Weights of a small GPT-style language model, trained from scratch on English Wikipedia: 40M parameters.
MLP neurons of a small language model. Each row is named by its layer, matrix (gate and up: input weights) and neuron, and shows model dimensions 256-383. Each number is 500 + 50 x the weight over its row's rms, rounded and kept within 0 to 999. Numbers have three digits each. A neuron's up and down rows have the sign that makes its largest values positive.
A block is one neuron, or neurons of one layer that tend to fire together. After each block is what it responds to, as a language model described it from the Wikipedia text at the highest values.

L20.gate612:484496550423493499501474453504494511490524512579456471538551363413506504480441445496490501393413537525533472478567524499577480440502568447502584417483495428524512538445499515444496456501553563479418517470487554576539544439416553409502567461450524495539489407552524465562559446571625468442613458410468509553412565572453508513518477484513406485440476470551556552470498522465552519453534
L20.up612:533509458504494471409567673455438604453562622437458519561454442514462549443440518508572486529448583450538528596485470445578424432445488445489450527432623455550431481475446520446393497540599533545476572531468510570548445479518521549487486476530502505545503439522491471478481545549484476487469523452462545526453514470527512491573487433531456491510511573490570492560499489467500536530436
Geographic location descriptors. Compass-direction and place-description words in geography articles, such as eastern, Northwest, SW, east of, and commune, reservoir.

L22.gate54:477533506480513423526458448512555526491453500501463582508507574439518466456543509507583497554559531474419504473411551551515390441569558535506463529518470489451499531573491551473499531561486492544424586452402504544480451370477524570552539484548588510549495503525490517590510591483522470529466432470502548522512448527475527533532453523487550476443509537495410533424493516531602565492465
L22.up54:477500488485593486532468423486475488531514576491558424521571571509485503470454537564456539497505562435458462449371444573561476517493447566404393583557577523520525528434426421452511455486586423478487450530502512458447560506402480523543484577499456478435555494553467550481468629421472441554543513486481523530494494436465458486582489584512484527519496480515496566579512387554523482510516
L22.gate67:497421524459520576468542424491549540528450535492498458472513515535608539438464548477451508396496524560539509506543568503472472434528490512524460488539492533528480518530566464467557508486465465518552561439458487525503473545535501474498510538545483546526487523539464439562541600493480449462536479526557409474608471566530542480496610475463639477591487584542522428478479454503578452406458
L22.up67:507474414494469502509483456559572517642399468448434492494471609527551516488521454555486516472515428554531450494461520485487508499537522517564524510500492484537501483504518570492552692493489449444478535511465506455512499475615482519475589506536475561495419521473508562461465597565532450422559470402558468463486507457434525443460375509505602426502515444458498467512453464515528426463443
L22.gate69:582449529553441466448507498555509488470512442491561586506531576479491549469534503504402463543483460550525539426442498532467457518500462530480576504619539476458562490497504433527496528567413550553564554525565592535490482579524553429508441533556485505490466481510461525466475616489409515535492523557472566512490480468575447527535556470569387468598421483405470494464512480596534500555556
L22.up69:514392436495559501525510466522609456438470462450450513585505509444452465500498476513428456415560534546480521559504384537553478536565579513517516550469440481474613506502514620481602465492476542487422506462478569422503530469548517500463457571539503407488529386526513506457448495501506491497469531514520594501459556546520483448506471450451460560450474470497550564470549510564416555438529
L22.gate246:374484503538537599538458456577556507450581389477361418582508536533488411511478493502472500462536569480462465471487528521556504457530551546539520573458460513449558532454502408449590574563514486542473420398489460533388474602501459498531503450569505466410454490488409450496514463543521499502514580502452522486485478505530436436584452525506407497457492406578552464499518495613490521446437
L22.up246:432341472504491482459476526544576504488585491502428525467510532476452483543488465537473500509535539415549476508500448452428516508480446462505490573440398552530487533458415511523476486452522466461345424409528446485514521548481440501612512477587554525554513478527521498461544550517508476517583437433558544505475449494521527541532472549479497543523499513589536523473580382572521613528455
L22.gate386:512568546533574466479429521488505513474490558541535567434501518438559415504408499530481575533502455519628556507470431545453522548451477498577521427476549553530485521544465530584522492426530576455489512473512573519512531446533537538488505528524487486441552501487460523500452539562584653514434468575454478475535535529465448530551488492453478499529523445544538467476559513416486457507555
L22.up386:603523537505497475528550520503593465488573466516601371426473429490572464453442443606428511499498509419555453527485471505474494484499520532476464435544553522480498499538480478581478452407430492440443512446537554491555522498592369533428527462524565475423445509500433472536449589527558500494462434580434554471470461475531494403552461531565550523407439511482500503455572504400488517514526
L22.gate504:396536602521473492513524543584561571518384549529476606471415488557529525492470487466507435434460583507478490504571515536493484480551474485494430464512462427500536547512526458452472479609464603480418499513528447550428576534415481539457575437461511516511490487501511485497533570545499443468557450530492490524607414450477491491529518650493531460465580589457448466446482584525536499514536
L22.up504:481444552482515457483432491546516446451419527392498473476497558452581543523462512486520642447393465486552574477491436503471405490496509443424523614446436500458515448443539486466489563529573549514510584444365581460505556585512494570595510513498465532545463480491468503443467617497520428576446479458536416396498482406500571503480432508475603504503449523524537534518504512467429438483477
L22.gate669:512487457513538421550530410581493507493590555473415536492499482594548411534565557484504543466491507505480539554523515513639513446487563522604501467518518602360547533491454523544481453435536533500503446443470524472501534454531586465549534508484485454497636532550526601495546572585479518497543516459415494521444486470463493458543442455529554431522503395504425465556393507448568584485496
L22.up669:527482472505538457517570420505531436584622537523561517510538539459572458457550504570393520459451477478526524579525353530494479425523557569573468583414509495509481518469565464475423536497556547570470515462457564528494448491579482500535598520450528530511447525552579550562568582515482524394467540506398395498629512487505578492526491546541438489544411395512515485523477509577449538490583
L22.gate764:494410527591595483461495420527539443504534491470564441495373487535475512430550451470510509497545467567508557485413455567506452456444444487557478528512577432518522643462416452496383533468485510458467505429511517426545471475495523487476456583449534577484584594549385507588484476621541512477434469589451498560514434426379573514456530447518480548463453481443527564534478479514508520529506
L22.up764:526473546608590526490584446499570467496471445519535542463399463484556512474495479565619588529528516538473526547456363535497399558502442462498468445439531565494553624470477525549468537509452553442454491383518468466540486507520527467487474543398428628465491569451419458524552459549464603518511487540515461579532362457429575406547537479571494509508466470403543502562457528617468530497530
Romanized names, table labels. Mid-word pieces of romanized Chinese and Japanese names (Xiangxi, Fujinami, Beijing), plus field labels in tables and infoboxes before a colon or pipe (Venue, Weight, Density).

L20.gate707:566470520423541468508574495434425506447520404502461531526452360492432552427497458463513442491501512520473462448564541454485519574540436463462456592600585560443564569444518486471548446471550507380491474509458502531425536441574510404427478516489576577478521508455435613613503432474539511521513466499503514490434467433590548458557400522596529511489556458549519541458521514505421490543553
L20.up707:516556494432534516521537510494498457484481475452566567479477458487446528442576555578384636462439438466566519494525503545681476456531568506505534521478390441487523413441502497506501400557434537435507444521472474473430485520438562555442499448491533562494535437521575486476518537431558460561457509540583452419475516480540505575471410529529522522406602419505512464456549508445520474523411
Predicate-opening verb slot. Auxiliaries, relative pronouns or adverbs right after a subject noun phrase, opening its predicate in historical narrative, e.g. has, have since, which.

L14.gate62:390508540451465526521568532383493480474505450471515479566486498510433593442463570507438490463476536479483412490527458416430444544524517455457507450534501463554473454588515535480492592625586528457576451479469518501408457524491590381512599576566491455472592598524445526528508520454461503461647554471445518500508536490563542459482513548558475496597616379522511445525438470477452484523448
L14.up62:468478556566578458606497419484541481514558480529497439503488573506465522438548536464530474490477554543492509537566461504373563514445487494483547467522454527552520456518627501423475462473546497518521413415498549514454488476496552559473561517440522513401538548438309603562501460453552518465462480482525419545508439509488543506511493587473478453541502562511529551471598442579549485503506
L14.gate145:534511467540475478516511559501364455444541530487643497526539496516476458441432485523539479557547462513586517459512553438521559589546614507524477454455458440449506487537505585476557477579587424443515517497482564499520466497480539455577504478462565523437542536440540486620445522563603502544570535574417511531431478556588510433454466579467532619482468491605604531413438457466503436382529
L14.up145:562531502491454446515498473595523522571491496532403393498496547421540529558508461515595475412467485508529491498541563450538539451363530522495454542479421480581490512506387558526496484355570539460455446470469483476541499463521529504509518608481475507597414610509431464422606467490535433502436455469574523492384647451402513577495530515542535425509589511499489510376557529506522498563542
L14.gate159:514459412461511536469460652503503498583551466542569463457454422491470480534377429471473527531405532476552393498507551500373516455500450492508429504570517485534520408469451473533550537436457643470471479524480554509482436398510626479438521527505580538504539419543454541593521626480465513491506538477509545560488521448487496462519482447504520514461522564463637516456593488467486471490479
L14.up159:502519537475469479466557512424536602532576497473564465553435531481514450522343447459484555458357550452446527532466500494482418573458559498385564491460401475581452555551416433558407452491529476441550536570454507488473572481619503474471555535500556507458486542542527494487485426481436490567565499503475418525507533433504523519503511526502512570500493457427561587459566585421449405451567
L14.gate169:562450454488500560454601531396501462505561593505567552508502502414412495568498508501512485483535400475538574566490454503409465406406540525579514533427503564542496479509545522447536519565482480576424490490435505373421510514536478451477511450509601347510445441523512417496523555515515600485666457500519581507502456584578574430473448516570465505412467469517476488487507517464489461471534
L14.up169:545444536483450530477460497528492484471590557604504426444525553547496557574429553484489465363566407411572453501564524460447524545480451586508360450522607502506504540562618507479549552574531449498508419522528553403441476570457483497466518558553530481450495528529487498460522518542504460526452447474484455465544481513514549453544529511437533585393441577564520504439491517466557457473524
L14.gate386:494468422417534487472514471553540507479432526481493482506497531476580455481511627504452423475511520517438578509544510532437423459467468548527439524533448584523582494461463560466514526482498518524494454431437506580492503498522485589493481524454518513508467502530485599473420456560522531601507500372571695483549494535416570495492494467534520453459483475470471455490467368480570494396535
L14.up386:468462478488508487429467511494512474544500548531545456534563567487578499478451506427470540494529545545519558532524534479540498415448496521523485574556543493540502406448472567506512468499468496575545517568520571392447581552504501496477498546424553473502422525512502497474355497463565509505495487480480552505528591485497638505465464495434471555402480469588434412540454478547487474494553
L14.gate468:513478521465498496564582588493368508448502520599462491412458550500533438482428499491466400443549486426469443522485493523442481423517497501571515462527444563483546453557420547420460533480503564543580485476576569535431457448586436469544484486594434473463511516444535523503482562566433554471438465421557514553599514482483458468360468470466535406503518524603592549498527478477399468488494
L14.up468:414464492435515588534581467509494602427436465477549466455522484500602404544385518434540496471538472569410511498498562460580509511520525556508472533542464551491523508493556510486583389525497478552511443518476445507473504576465439609502595561509510554511489520441540539512475428490524480580581472444529545537447482515511492450497506419435508506511495454466562469535445395502468495454504
L14.gate481:460523503453552480582516504356545411521469608431522473447536454519426479531524588455536528496490504628583542516451386577472491616425522578547429479449525542502516524626528495464567537498555524476485490431526583512552460455499474508487508516533544531552595369500491468465475517489470506537425527492438556548517554488543410493560426683481525500491549448534584481449507615484505447496477
L14.up481:503531514473560578569517542540530598501430523469495433488504472578427578553511494467527479467523512490605561507479493522520563466509463406568471434569481539479501538510566462523529491515540585592553410449499506463515546544467522534558530522620566431489448533523575439441483526414473477525523508523523475557537480521588522554482495576556559522520537486479512532427523430517435504575506
L14.gate573:455470444468482466546488444518456466521509544544420484525504527470420504486453475384472409574555482486499542450454463525449491530521520514583505401552487435422476462557564475518476572449550518534465534465473492513441499577595470527419474475603562502519461484483471591425465413564451452503530472409489458461534478445555494526526480581537495498422456488520527442482547448574455491502489
L14.up573:529420471504501406444470446460509529511445517537504583547550488435504459451471478519527476497555599493547497534472561512541516551471525490486527489537544518475521478517556537413488543477492422514545498440528549599533484492482547522370467512430621530538395433560489515393465549544569583492544516467506467549534566408615514458511507465563491521491451545625610372533629488512452519509561
Geography and route listings. Tokens in place and road description text, such as highway junction lists, infobox fields, section heads and coordinates: "Highways", "Transportation", "east of".

L14.gate20:499480442549554528368497528507414439516523525573498488477469422518509554641518527550443474503459552603471517480535511452488563388516494393536447538458549491443583417511436469485515428539425553495533492473426544447499458642491530509486554566413537468488535543544377508562572574618524505515533478371420489566476479463516468539454458469530566459484567528496435494568508496490400527495496
L14.up20:500405485483517544501541531488519547592523571478531412531502576502522593525503517587495494549575421527493498522548470547484439432513528450587479468443526534506503540580529525438429515406506529505507520467488525505513360572479494602544627437542512439430504362511398493457447517462541481484504575494522418499527418494551522465513499500443464479423515609467530476510461499488449468525450
L14.gate189:563445474527518637465541427513498396468436469500484546611587534551460509480501415442505477512481538443450505439465509509506528501532462472525518556554527521483461505506493542549432516489521579591576544436507509457462523519609471504551502435493517406450439407519572529490522502579426464485508476545615484517459518374460534417536397579584470539406517517525454567522532547581388517459594
L14.up189:577515454568439469410455514494534506477538556512509433528454450447499461551499471493423488481491493448468531420452501416504465382537498375460425485514518421449487424454557575549419402486471530577466484481494449507479560482498460521516479498476545555487456542460597480422420374484527471457521525501528514549503586480501492384468440468542522518519530426588499503463494468568396489448496
L14.gate199:540492452435531572497488507522508441449485582520497469495576392576476493566592486528506543532515451567494570514501439596506480446428408494542526585459573504547476362497502470507447522508498512550468511416477492536434503578485513573524514544438465502513491452542487476515494503567565464507513571495591396537460468370455506526509503445455540438459451486461458535582541422596492565479557
L14.up199:527568424571529516464534574524590532504473580505505561512524539570500502508505537556514494452530504544481528559489496458545553568491450506430500521552521506506394519531458528460607456562412499545423500555512576501440520480474423497548514477503467492534493399437442507546582554512551506498533590515501573542581545549494533469560473417548469454445489497552384526554551434528448530476523
L14.gate259:459461453477505457514474597528483543472612556491489441502561479568429553507562575595419510516455453429424488479533581527454496466525484537540584430563557514478453474505471595476554573489445454450541600516492556485447546558491511428514419558525502486444519454542547442457452534501463516429449465515523532482534577529506512550490517498518559555415608480500558483533526474448508497521451
L14.up259:460371561478514467477388485557588534475498464493563505516533520480510563467511517421510510484512449508405522372524503469423508421457490524551611573456502515451558541456523543434463464536424469513494474484434449498404521539537419530592558460488516479513540433482502516479492501531453539486635527506504496467458467566547516508456471430581516507522493550518471484525385543506494555499469
L14.gate280:424517443534455535498565574435490465428407564547505617508505452543463542492489545461461492456490420517497505468511518488514587589435410542596519333489515463440508525387474534531472428508480384460513522453473441519435439482441492501507604491464499557466520522386505520484523476548580475558465482460509533428515461521487533456525546481530519433526421473469457474463555476489453516466529
L14.up280:527465606547522503463484508387430436487477520582550526520512437527596562491565433498433364464519486487427526449520529496505578446554410529530594402448536549471476546533471541470535481539444473462507450598507594538532493574649535521476493391514488515514575446466454467602477469393496469523549491468382481524565502469496434420522384433506592467498538483447525447499610489562547445580515
L14.gate530:527448514480515583521460505506498503465480492455521506491513546494437383485615521450523437495494495550489512472635490478523494496403475513525447455531441429440505558514542528531426499424515540509585472467507546467482533428543463524494465510539508394444451483445467457508573428510545496369599427509558464657468501561491507440473582419509487442500501504570512463438579478484524529329580
L14.up530:542460508498556456422451453512419510453466537481512518489492460480544461468586484482500449477465437592486480504516543500446509492499547545536526531506442468446491490462490554520484449450519475567436459453401544549465447470473462530390507466465515530354474507464477414502533494438476554454513511509513491529552613543527481500446537458576534459515509526517477502498520504497545391503546
L14.gate653:550462538524462495483481453568483486560538376497544437448538483424424567510516423524535514447542429483456489473554541507426537468468502463506510480475491476554442519532510473506494546504510555534596430420520483457404448524581484446417434468503529487516567604519517535466446561530514485484399458469511467477555543413456476474441504528507511591404550496497481492479550453421548399478488
L14.up653:424533438557459525433536465489479441538592533540413469470508510444512481488481502529470512549540567446479555518466523538531497653469565505596527460539592521559447528529485541502585511434562422563545485455469424431462453514518592580554408468481505494567440461577485523519450411486502395572574515460445527501493455492523430465453524515569553523447479476460471401587493491515501536550453
L14.gate669:471521473585510494516520445478440446371499452383476406450615476515576436527399443506459460534464533563449519567557434567505572429577558578431491529569461493546541478379564618521515497473464490490530433468445477608517521431495536534517576444571498478489527541533548500451463516517503545502482508467442564487559505544471530504462485502454460417519527502403483484527461543517583490495551
L14.up669:501477388576479444594460363494463499410549508434483418455489385439479452473441466529414500536508509465433444565516426413551573538528567497445491480505529453414549444487594509478472570499431555514519443451508434413478535431524469488501517374521489474577447501568554491504496503491564538530424399466514564474499438525473449431576464551418534474590448450519431495499457454428484481570415
Relative pronoun openers. Mostly relative pronouns (that, which, who) starting a clause right after a noun, e.g. "factories that", "properties which"; also first pieces of split words (fl, v, ren).

L22.gate57:523412530511506559584500532511436434454444462544449518466541500486435489451624498606482573508555464510510494532574522504507410522484497493534478529533468521620509515499429521478527494561429379555597522494465447522515504495484539466491528496529434478495484459496529550564472493547414489537479435532562496536501548400499547523397512527521519573577399451506528437519495513528441490471512
L22.up57:462507537576461492584582509528471505412568507531463455527354400461497432518365533433513459537428436471553486495486498458460430537478465455499540461450469458457503379508472466526510478456460501460509514422463566383500485535503536502486523503496574450597541445477465406506453490556515523452529481433556524480458506523528496525523489521505423498521551447511545574484452498453503476460441
L22.gate262:579535490445427520411515524446577503383585448567652496501426543539526450590452497501519468496524615544533465414511378505499493507500493476503527545542557440561538567484554606534491423429509473488439472521444448480435421515455546558501481498436481460580493532609560468523488446487479567533580493470485533549481458446488515490451552522580458417460471399441498454567489502460434511542521
L22.up262:541441541501387532485429511479492490456532450469557513612483530528476412482468609469507568527540523531529559465495533521553540543465480378511618463490410543489480448501540490522502463535501462481531572539430518443469424481533471452463430564474472478475525438440432523511460417572471496456475592424468421551443462498466450425576430463543555465493427536479601490469552498502452590467559
L22.gate351:455474444461500419556456556460537522507528418462452504551521460480415508519516592438523520560594506490302478439510554414475583457449525456564494555620541597510527509520414514553555444481535493487602440490437498517476450582558590435504515484450501487474523507485461487661457551531514562530513542466579557489549495492498519564484540428580537559510473482491584475481493450376386541537505
L22.up351:443515502553462458540470524453433507534548418511501451502596431398500440458536537463534537485622535405405525505499519537542596516472562442526467535567536515532513548500445474529495383540558483541545516400367420404472517534480526478523490552458494541471493620395461497545483445463585552540576560414500553481494447475552495595537464481564520540476473478541578514520571492441474512557502
L22.gate407:429490592546527594526429484538567498466530435590515484598558589496448390392553517460484557493498587572466548436543535485537582425559601428543439480611484442458489459466541538522512427418446526473563511364496519451511454500459454512544518486496502510483486571537495473435505475403491483582503496528465532481482509514451513464553469543495521454604521410478481556493524558506449488546487
L22.up407:489453547482550486468524467440545363603518410486498502474531460566469483457506588574520495582494467521513596455452539515547606478539484481462436448581485538588531515510488590537576515512515511472570425467488423328495503503519487476530546554526545525520465517556436545522549533516359562522496578496455469513427554489448494531492510469537571520443555468541510579475516508474429480589488
L22.gate477:447550590526422527413466483560469405511568455586547511528523531566524526495539470422564502415523483511483636447424406549537466509403563469514435495501531479531502495546481539430493459493454473470580485551451484556478496531488547490473427486482591470520519453417470552478464422416400526448457364492513555498470463562486470455470488488548497475518533502561492557498509496515548512432485
L22.up477:533535500510537484546538500519468531422502575543471490458514512554555455618433561418581502478479522575483647517524501416476534486490524448617506523590509440492477511574496446520477551511568487560498535443517522541520444507424503495491559512472551490462453537447504565571465581569452447422538488486498587553459385448486529490430430405583512482606418590517492447495542488534487571436429
L22.gate503:465538528443542562451487489477496534431466591518479454488557557461500459484522481467537567460480531593445511611450468505466426526512508524463444485551443503491506597534572541523603500573488549491411431561464527533554479604437464485515493501466515470497535515461541409467496590519607626550469550510600529539483416528544508450529531410579505465558482521435525437454518485480551527462502
L22.up503:504455457462463506418497530471450471501572467428549502472562467502514427543530525502577404454541535581549497497579469508451529515517562521564474480458489563529490531564530510502501503554422447556527427513572446473543498519495469550564522517499542491542480358452496461463509484506531527559531495510461372433349457491542571545502471422512517471524531426559441597480505483505451559534555
L22.gate629:560557538467482560457497609537401585493615439536494500605455491459584511460392525428517496549478492505480481568536459443498518483455439466487468411490509479535559563576509495443573565555505564497511583481571541561614491493474461497451493524439487461465478468485503485434429512591468528480483478440526456457523460535552442559520461411560457588532554503506581478499540472503627517554549
L22.up629:469526456451507496457529524541489458528484548604516378592453420572468393475459531474558440434521545601495541474542502463480464542497513423500492548574589450533429561484518537504393526427542463508533590487506612441483497514540496476486452506467540409482462679486437443625518493498486504502493502447547534547551434383456588464504531505498476487465436540483475528461450470490509562486480
L22.gate663:543436559360474516585470502489527403430502528485576462519454489575610485444517426562507483524536476531481493448459550477382501450485464543496501575471429430480456566576502489518523485436543510516491649571495573419501468509566520437475527534522484434540480516471532529617454582563476627510488421517529515478490539448544548481517468451456439505469542500566523605411478469500547471460507
L22.up663:487479509510509478476481530528490401550577583443446553460514613383501575505524414534524578484452558536430524508492503508511459443537557482464536520565528456518569572513417393463448457463541497588461542473525507467488589480525574536490531455468501504507469546431579518479520475483449567440541492574479531431461437497557422616488457556481532481485607436474562401476506498516453501589542
Clause subject, referring back. Pronouns and relative words that start a new clause as its subject and point back to a named item, right before a verb, such as It (was), which (earned), that (depicts).

L14.gate61:636503458543506480518500509498415473539600554476573470500492524499359574490441447472552406538421565380501514540509488535472530502514459452496514643464542487517450538639494437439433544458517550435571570542534472515494552450416493582499510418456500520499553440598511565473509546472421467433606524489536535507499510441583565520575482516463389495440484575543535482495438448451417497548445
L14.up61:525499379465439490487474563502434490471561391509464513499481472489464485466493488531451386514419537529411514413522489440506539468566563438435571557475456540575420468541530582486500478457492540457513408484542545538544589480491427541505462460543566470554543535542458515547545520515496501465577544412479430562408486460501529443470475405460537581547564533478553447510497474404504497481510
L14.gate72:498428551502479441535548461453587530526565595490505469471566491475500504584543477524393394443499485426497481619484540471505492495476507499594499508478473505518527489528496467555494490517444450402481505479534464444474561533509419444460573585510519415443491504494501492473503458413490453455507539435515452522599441485527592506405507545505520580530558422551397374481448443521476499573517
L14.up72:505511539477436488473414528496363490508582517505508432439531562479419506477511492557521448543442457438566559377478442507569525503517508454517566518525489475517478508529494490443554435475595484564525563419526509444460419504512502415495587540566440454509491468569475415439559535529583433420436608503548571550507635523584507473480509494490570500469441569521462585512482505462408406407470
L14.gate150:585601529478545555521468578439426480559402461558543498565517491539510493517464512527496377532513502509482474551611419515605480505484614563540476550508547496475496603466531461484495462539499623452437559507502557459465619441516538461479525434500424461455555344626484566421504487498498467477389467483542605479473520432515462477577410502452549599493474477489526528451528495555512389489408
L14.up150:515572437562566541425497604460503457546427474450520499648522470570541403615575490500454461494549533452532576491477442449496410533521564525471493625454562530526360437548574384469537525540451539535461458483551531404503471510520503477490525488470551494535478557467494486455514551476499491463477383456546511449498423462517448496413477472501586498492523552564530559486517524461563495517469
L14.gate183:503512523616528453511468478449546494535486615506514464526524406529427434494520463518505419518439510589399427547521611465452527477465407518517535560478544561537586473530519533418462491418542464460470418504543526446484489524453556511509423404493611507432502531515378482480509463531413549472457463428488509523477491416497502503537447440520533530528542493507475422468485472616474508469500
L14.up183:582477493408458444478478509491502489571617517530463465523453548484434397397435525512480473420491488423527421585483480545448570484530537528505444579537476527533592451553510607425480516519475515506481442496532475497517494662390500523499371430473568501465514440457479567470487541473568437522411491492584462428426461527571534435433543589525464414628565504427478535537434498467431569451528
L14.gate445:500515521475534469543632548506481509443503519500464529539544451556489462570479535556560480431540538567511465398492436464602491541452496447461537565438459549456506474535453555440451467521445485587530474573565571391436476485505467515463512446508555504608460554569502470545503516528530512500444504539518562484480477577523422443406423529481554487441501434529419624534549492577423497478465
L14.up445:516389395558475536432570458568480533467421446546476487437463504502437502496485512490481559533519579560449469372492496526501552558412488512510455518522455517486504520439474501472502441442460532514515557461500525512450546563554456437496445505510437503491543394511412443528437474441505495536472437497523442552567514591468474624413437508461571476431362479470453549563560460511504562552631
L14.gate446:540493435462376520490554446483518453531592456370591584492524492499437520511506456486488465482509474436442392559529461461484498569462576571500503509466512457414539510575548521495556502386390511416452599428545463522590518507546565512471504426547564563566429475469398512424508490519429465495468553580419553493439442517536537591466483480520501405493462553553621486500513496522491485479551
L14.up446:505419480553494588509468567489541526493511437497526497514478488513518416533517369458498483510547446451440535525520460573548583496444454497516517529421504516496483513565426484469408493441410469456475469520508501593578467506458580436469521543534561417438568439499486502392552468525457526511463482464469495418496539414488469576491538479481604522518479446505439592438469468460482449411425
L14.gate457:570526507455577569510513575543541534473563440449533492448508545407520534513458532421470416523499583415529557455439584445445507529563419496554500566450482544475550552507469530535486548551512511501511569533477613488535516549500546581472583490398607426470514541538434554507561511501524449572466524420490484490622603485562468428536431450434560475564498467504529477493559460451571540415592
L14.up457:537497538553566499581489483438546498498492491427553514468433561497493495537460541486513528510517436543372552476458611588530539401594488501549454456587542568439427424487587413539704507472598490513532542523502542400564493541500487489463506459493547466454451535407509439554529517460427440479446500474575562510463513443545529454549470444534514540443497485571541464458509517455516448432555
L14.gate511:627423588586417492572460529442505511547510410475498582503551471530486561505505457454503500542573511500476477440427475579442411527534484512507469569500433479523478475573503445528432488443509507495529585514467507482490346477488502418489516549528587530547464540581427441516462446464507416374527533439479477580484549474562514524456454463508465467536524512486512531534498496512483541486486
L14.up511:474528505547506430616522585434513448503394488464459533475541419512511436444473525517493512386492460511435536514394483477476507514497485508379537535545531557444454533439508478475518555455501516571499475509512493454508502404513538503471494526444598421459436583557499442495458582503460426457575483430559497613504452490547359541485462536561556416515536504537522604569584482469541512490512
Location-linking prepositions. Prepositions or separators right after a named venue or place, introducing its larger location: Kemper Arena in, located at, Quenemo, Kansas.

L20.gate447:522484478574484428551591483560481586452457493549591523562502490491520489513440510493497421442474490436528567517521493555498413408571522463468460564554548545472517537527570505413432509501521495509416495451466606395485544549579587478461532599459537471551577511548440472468508501564453501519544463472424591420488523545582571433535460518532408532479481462432575512477531514420519501478518
L20.up447:547581508514481600598513505549480536396568537425563474475496554535555457601515478495472497560541504515513485541495533497422448512478534540476537577514477480413586399571461440409521492486557460530570602542531544514459616513503571591469583389541459410456527424457469512462605484460438526477467534517456530476545493474535454457485518528460554616485531411468427481506462517446422513433543
Start of place names. First token or piece of a place name (city, region, venue), often after of, in, at, a pipe, or a hyphen, e.g. At(hens), In(glewood), M(iddlesex).